From a checkpoint of a small transformer trained on Wikipedia.
Training: a variant of Adam for these matrices, 1173M tokens, 8950 steps.
MLP neurons of a small language model. Each row is named by its layer, matrix (down: output weights) and neuron, and shows model dimensions 160-415. Each number is 128 + 24 x the weight over its row's rms, rounded and kept within 0 to 255. Numbers have three digits each. A neuron's up and down rows have the sign that makes its largest values positive.
Before each neuron's rows, "fires before" lists the tokens most often just after its 100 highest values on Wikipedia text that the model never trained on.

fires before: "197", "198", "9", "8"
L7.down2318:100146126121120131131147148117088116174174102163100133117087126071121150128138133145126165141128149103105148197153144117140169132151079112136135121106106124133146128096115165120118122130115139148169106136161123155120114113142146113143157086134145142090130130136104141096126125102113110112168155123168140139116091132109099135144190123133143135140163165142127152125134152143119105131110160121099124087116090122097091143108114095125094133104178127116103108142129179123144144119131119130156146110100110125121135128139117115156099149110153181147140150189071155103091127133167146092125112149152115143137146125096165125179129137142133095095110088095121124176136145132104144118124101199121112134114117087090125122131116117183154121122169150189128147123119124138127130089100133

fires before: "4", "5", "6", "3", "2", "."
L7.down414:147126134117147130149089148119111106143130107126138119125141118168117119118114159135136141150133171125107115097109114105122108127132149133151129132074123151092129104154109135132166149142133115112148120139130119102141103101149152114153119097108135089126141150124104088140159142090148126086131122139092122141142159105155132126092116145170111156149109157114152144085142098171108154124170157117120108150133129113146104099097119133126103160111155107146115109130140155136080137146131131124147163142087092114101130132135125140112142165144186151079123112118126150119162113131126181095154104121122106176144167134218161115125081129141104166160136129114116095133114138192131156139135113045134111106142141125109100122103079147122092113130139145155096157099100081163156096118085141

fires before: ";", " |", " |\n", " ", "|"
L7.down1189:156093104086127119182093151110102172131120127137073131123137132176158132092136152138156098111135082179163123125159138144128101101115123092140132152138142145127131105144125189132137175186148151137107135149138082161095211161151084110105129169162170120157113104139139143122115130144131164124180113170146114107149189124116095135130122120108131128133113107090116169114101101143131127110109142157107150108087118174156152149115084134085114041119098112117139115100127121142173177130121124139135122142133125112136146131116137116079103078088126124118120122125126088103125147090113123126130127139104114081124137145119112140140126102162135137102124116129165122103118116121115175186125167115114143117125124163153115136151134113136126166066169152096147114121160117114122138123141145

fires before: "202", "200", "197", "201", "f", "198"
L7.down787:110129091103127105100150152160149104122083090112152100142133154104131086123114068135125118160148150123131144110124131111115157092112144122143154149107134146135139080154086181118137146145133102080102154081125162116157163130181154139123094116088165126088088134137128116136113107097131135110200119111113168097124120148130117135175138112148181091129124153118135169145142114175098148090135126163098155105163181093120121100104118152127141124150140159084131128151082104142115138158114142098127135158156108100146146117145123147140167149119132135182141128139117168103146112167145114159141102138143165129130153112133133159093105149116136051130128142162114149135125115123118156138146139123086166098126103113092131139119118116103134110093099136169111097115147140130120098130137154

fires before: " ", " —;", " ROU", " Ret", " ENG"
L7.down636:098153137167127087147183141105115128158101116107147106144132136079114106087110133117115122128115133132133140107135079062121140167089148135093149151133145115126163116143135136133141131124145111115153119133148114124123143143134113149098108125103147090100100109136172102116157079116144088158121101132095117125119079125144135109133108121108149104105149133154183135140139143110124159108163128143118130103131124134129135109154106155121091121120082089149148120115160150200133111084143105143143180180145134119119167130097121126104139121118087141121093138094099076133154135100115103129116138182127142114131136127102137169123115191083141135179153097110125114110125121134160144102172130115107107148080140103129097114121143128110167099125098141109158090044139114129124112133160144

fires before: "0", "1", "2", "3"
L7.down337:117146133133081134160130129130132128167128170096135144109185134084133122128118154124136150113076141140138111160102131159138174134099126134149099130099116093141171123143124097135105110174141149090118118110114143111167153145116101124121089110097146146102119139150135138136132104119141151125125122139121121163134125130098125128104107139096126130135143100132105152141068153139158102115084118132113148119153161146150110139135119130113137174177139118112118182119093097141122119126137132130143148123133120107111173121139106115131136143149110109105114218134100147142160138109133163120143089131131156128107119135140117143107130125137123162134128081115150094112097113144133139112155146135156155139155109159126113085148142140141167154119083112107108138118157157176171121073100119

fires before: "|", "|---|---|\n", "|---|---|---|\n"
L7.down2052:160115134097155119147121112128147180103132140092126105134154141144140130089128178104129112134149090132055107151125149144107165132137144083106127102133146146126172099116186112121145077171124138117116128126142085144134126128133091124106122111118126118077123149089134154103091153157117142125122109181138129145132100156120132128113123155154135144150106132054121103115104139153123152072168141149114106153071098095184127097138128116126146086128127121105106098101115181157114140135127126109127093098159135110108104153122126152087116099145135086142148103140125063162113141165136110112156155119164120119134181137118092107121167133107102108128133108156139098145131104150135175118105141141145150147141136127087141083142173118117108160158167160156112130162128143163112120153129153

fires before: " of", " and", ",", ".", " was"
L7.down2366:126140113159130110129120158115138130157139131106092134170101103065117146125122121090070103144131106138128100148161138115120121148126109133099129127132111145152119152090135181135086146096123145140146115121142121154135134139145131110148142077116144109135132108132138148104098110136124127106103155132145167124112120125148094122095130111138157121088088119092111098080136184149195084109105123145144107133127118099151128207130124079080099123161131115158116127134154122131118139146146157117101164120113108138118119108137151131152150183123131099103139109176112119090152061147132144107111151141106128149149168146116126114140123127144152155148105119092118131125155117127102121084077130135122131097147123137113087139116141121148111158209080131119137105147168111170134133140093141

fires before: " ", " —;"
L7.down1560:165143108147135084142157135124111110119160111140150081112103134123156145120093113124151121145120151079076164143137069131110181099140149145108182111162108096152117123108162102170162101151136092106186119101113115073107193098123129140077091100146110134113086161090128103104094108146140189137114156169153126143140146093138123141144135126107121123111093124100121110116134137148147127163137039117113164164089116161141136164139100171106157103141088115157148140113147115112128115111137122131139108104113116133140153173133120125123131179145104120119117120139133100117106122120114114139084102148159154119133139117153118097131099143116153128150114135103112113107119126092166114075127099116105121116115129119142150117143078138137152117118127095134105155077144116148165134140128102

fires before: "2", "3", " |", "4", "1"
L7.down2604:132140103114145107152138149141102139154117132110106140153156143134129174128105151073153130115132126095148089121137085107137160131102109129135103156098094122123085159150097114107088145142120155134150146126138088125121121128168110152179115104139157109107165129159132083161102141112128154178093130124171143131110109131172135086090147115095117155111107132111140150106100176157096171126146109123115183124116101133115140136130148112111112161132170159161109130131114135089078083091154125167125114151119118182139159147113123121088100148113114118134125137134176124166197101103130131106140116080141082111094136162130118109108105128120151151133109099123151141156086117135145113161127102103144103124126118140131120125120115089166167174130121066134117128108167106140126109141113161

fires before: " ", ".\n", " a", " the", " |"
L7.down745:117096151112139105098152115146110146187162131139114131154106163111113130125128102099153166152115112128135138142144129101141099136140120138141120113141146125146122113109148185132114092151163116136136126114075119112120076160097099124137116131166112121140129120146159143137117115095127122117111106147111103149110125162146121137145127115101146154138115099127111161120108156118129146094149163139145126115146128135123108150100135168154145136088140137148098102124102115090127132158191111127179135170134156106119131121126107173068109134115125119176129111108136129120115084110085153100121103140142108125168174103107100114099139095123085170140129134102155094108132129102110129107140123086158114117114149122084148102107089132178125109163129170159117139125113132106165154131139119

fires before: " "
L7.down1304:175147098123138149153125135131178131156097141166132113106127166126147146139112090155070109094168120088142103128139113132109145126138139147095174112113086101135141148172141144119140112125118111127101113152149078089135123117142167124124120148129138104084126119093143118121103145119074186084153161131140116164157129095122128108129098149129098110133122119131165129149136113078160169109101138167134123103083159178182116138184151115165072127110128162153157124061148106149084110146124128135132097129117153135121107156113153113125137110175121162138122125116129159126150129159100127117101174118173143147138120125168117155115101095130089134119109153130139144129111109123123125165158093149124087128110115123153172111098108133083087120116136140095143117134087115144133099150134135

fires before: " "
L7.down1255:140136130140110155145111116123104125186136107168139168111130061161125120124114131124120099148094115118156109107159146164137148159141115128141159106098162119154137143089096152140120126121108125147125139165086116143159146130112175082124158129136144144128085147125154116129087102104112098102121098170110148087145108129076142111167094144090140117155101100123123123127151142094132117102122111184142146112149133101111149170105140103111122155137126172138130124114133126137142153124083092137108126143133129087147132130100160109125131108167135108063118125112127142106160154102127122182149148120115149174079085121168064131148070147109118152159140112150128161127123155136129106132130166079103127123090161093110098130157134082077113114145132089148120127101106173124105149116156128

fires before: "|"
L7.down727:166156149076134135120172101119116145117136104101101086121145140122171139143084134098146117136132109131148136149106159150140154134167136116143131109117084143141103148143119120138174140119122109142122182112141122101141155122147139089148147082105139093109145091122094124129098160115102153134097115099166104152130144158127096159059114124129136115129133146111142101174137139114104115122112135080116121177137135108130127131122120100114114104141156112156162139150117132187125123126109154124133119177127151139147123117142068127160108146162145099114154177148146076129121103154123116100102156126097137112140132147104153078100147110125095109136151156143082101063147121167049160134106122135142218117153119142150122114144104103165109106127072166120117120159127129101135119120121164

fires before: " ", ":", "3", "4", "2"
L7.down936:131150158071121086161124111147115149087149158121135111145108121108120106078113127122185125162106101117109111124147114104128114088101095134085107173109133121138128147145126140128167178148145103164086144157127101107138102130124144099115153128167139137102135132124120128160161144156124145164124111108084142142113138120116125103111124148110135134109197113114127121119122117130119170108162124162100145137128115104103161143120090127139144175136140097119166144159149164116154100153173138166100144127129085140153102093135112127109152106157145166105124100131100158125153136089098141127174148133119072117125143141142112072099109147166142138165141160152144125156110139140159101176125137136142179132116153101115115174122097144125094182138127118115119128109125142133164108154160173

fires before: " "
L7.down779:156125126109106150062147083155119118132079147128116131166127130138130147092154136150118132146145092161121073120144165088160114128144108134109084137143156176108127168107112149107110091074117103119145128141101140145126112173132101127096119169141117150097165109106164114120105119141127142107145146158147145153136125112115131104106145124124117130126134149121138124130133152102106154112141102131100138173085124152104126112133120122117170167131166150150126120108181117173120131142143091129115104126128135158145084126091147085118130099140107161147118137124122116134114140128123166119095122146129143166174152107116130104152125103164109137166162130127103145110187153093162136108106112088105122135117121189123161146129129116128158126083117146138094161104153146112128166113106122

fires before: "197", "195", "198", "199", "196", "os"
L7.down2291:142136101162152149135143149135136121111140121169159082135120098099133133127166121143106103109094151131090125149115120123110123102111132133162102109073137114180164151116170161148161159132148119142141095139113120116110126117105136140127147128155156126090147116141154109133117134154140101143127110146090174153143144135138119088104118123142139095135157162106118131108119157131133093159099125110127134133140066131139118113077156158143164132125103154115091116121112142125129141104143154126146160156116145051136112107128137109135169089117132171119138102129097125163129134087124126156111136120134122122108164111096139131134088128153163093137106107117141133140119148086101152133135091141133123113116109087113136125129134158174088153139148109162090165170163125172094152130116112

fires before: "-", "1", "3", "2", "0", "–"
L7.down1240:116125148096169144144156137102136106113129094112173100163154104085108158162124113158138123090148140095110111094079123094128146104130124127139135122153160117098139081125141102089109091126137134120116160125126127122146138117123109142162124131137185099128110084136174117146084145124114114129153134156138102164155121127123104097091139114151135141086167125147146151141172148136109094129132090143154105121096168163144132134120131174117140163136127172188121177119071103075122134157141104140135116124133139146122126147176087133113121160161130100156114147121132136136112123101120127123142123143123145099085135160142117123161158109091131096185126121155174170140154150086151144091164167133105109062157128128124084164095112136155177153115106118125143122127144150166143172139131148

fires before: " ", ":", "\n", " ("
L7.down1625:184147114154164110148123132168163104123139112140141121150130099128099068145098141164118147143132142152136126144137107127126186155144133106164166162134170123137115138126161181127139160174144145113112136104069132149126167131134095130081099098117142141131110134107144138134133120118126125142161160131109161204146146111104109117164145111144104130145116071143150148136141139074134137126125122136151125116107094167167102102142157144103130141124146115157142085152144108182168154120117174135128083169098169101089131158135109116179127104108123119130135131127114151115117129145149116112158124136134155095104112113155127155093165118127153126153088092143087070151111133135113124120101131112113128125119138085086147089135138106136146120147144106166075166157101121173159132193125128

fires before: " "
L7.down702:137116099132131117111132140146093094163119160125120120138099187109144137140153121132144099159108123124113156144140112114122101141120100106131156150071114123148137123128110142128155134128092084154132131109133143133133168143139151098142121126108160158115162142128134137151115107142096111132122191103130057118160171112080133120127102096115124106172169125097142120142196146129125123119096179227143141115128122144133109192148116132136073099175116133130153162121132142126104112100132129090135138155151146134108072118129082152103134128077103115126112080114178108149113108124117097149093149149186120121144192100148102124136104107083149138156118121148137123121185140125127096124131131128095138152116142116188153146132152096133136127137074097161151141129085094118125147131117138

fires before: "201", "197", "200", "198", "196", " "
L7.down1745:137144108127117108120110163094142143119104120126100114137114120140111132141089130125142100080080119088119139129143151115133115094119127125161144136092102089142167136166120144150107124141123103135089141123141147140113200091122143161149132130150096153097141107117128114182088119147099175095155111115132153137149145126093122147140177142121173114121113128126134188165099118100146106102091156101173119126099143141161151114065125134133154150144124120137160120181145172091109164162148082164128127160107119089098096105142084105146131159131144172132141132109102111109120124112081133095117075144129141114126099168132157140154124102140094111120113115111107131158116125135120121142123162128134130149109121160158097129147115101185166132100116170080164103171164143142166132124099165

fires before: " ", ","
L7.down726:151147132144108131132184117139142158152122063127098112152128067160119116099117134129084132146137098112148054138133172097137131180150097143132105113171127131081105135136115115120174126100134108167161133154132126124124160129122124115144148109167113146136128135098130128148041084109088093144138154169140118121143119124117122087185129148126124163153139151145133136153126147126168129112146128170130149148116142052111081157104141153135102139128136158146114093100093173135147154157134125095098160178084153139129126111129113141110120115132135141142163144118176145165108118110112113132144118113101113149109135170087122148142112094192090148136138167121105139116092142145096158155111101137134122153147125175116149147153123167105143163165120120140098123112116155165115143155096124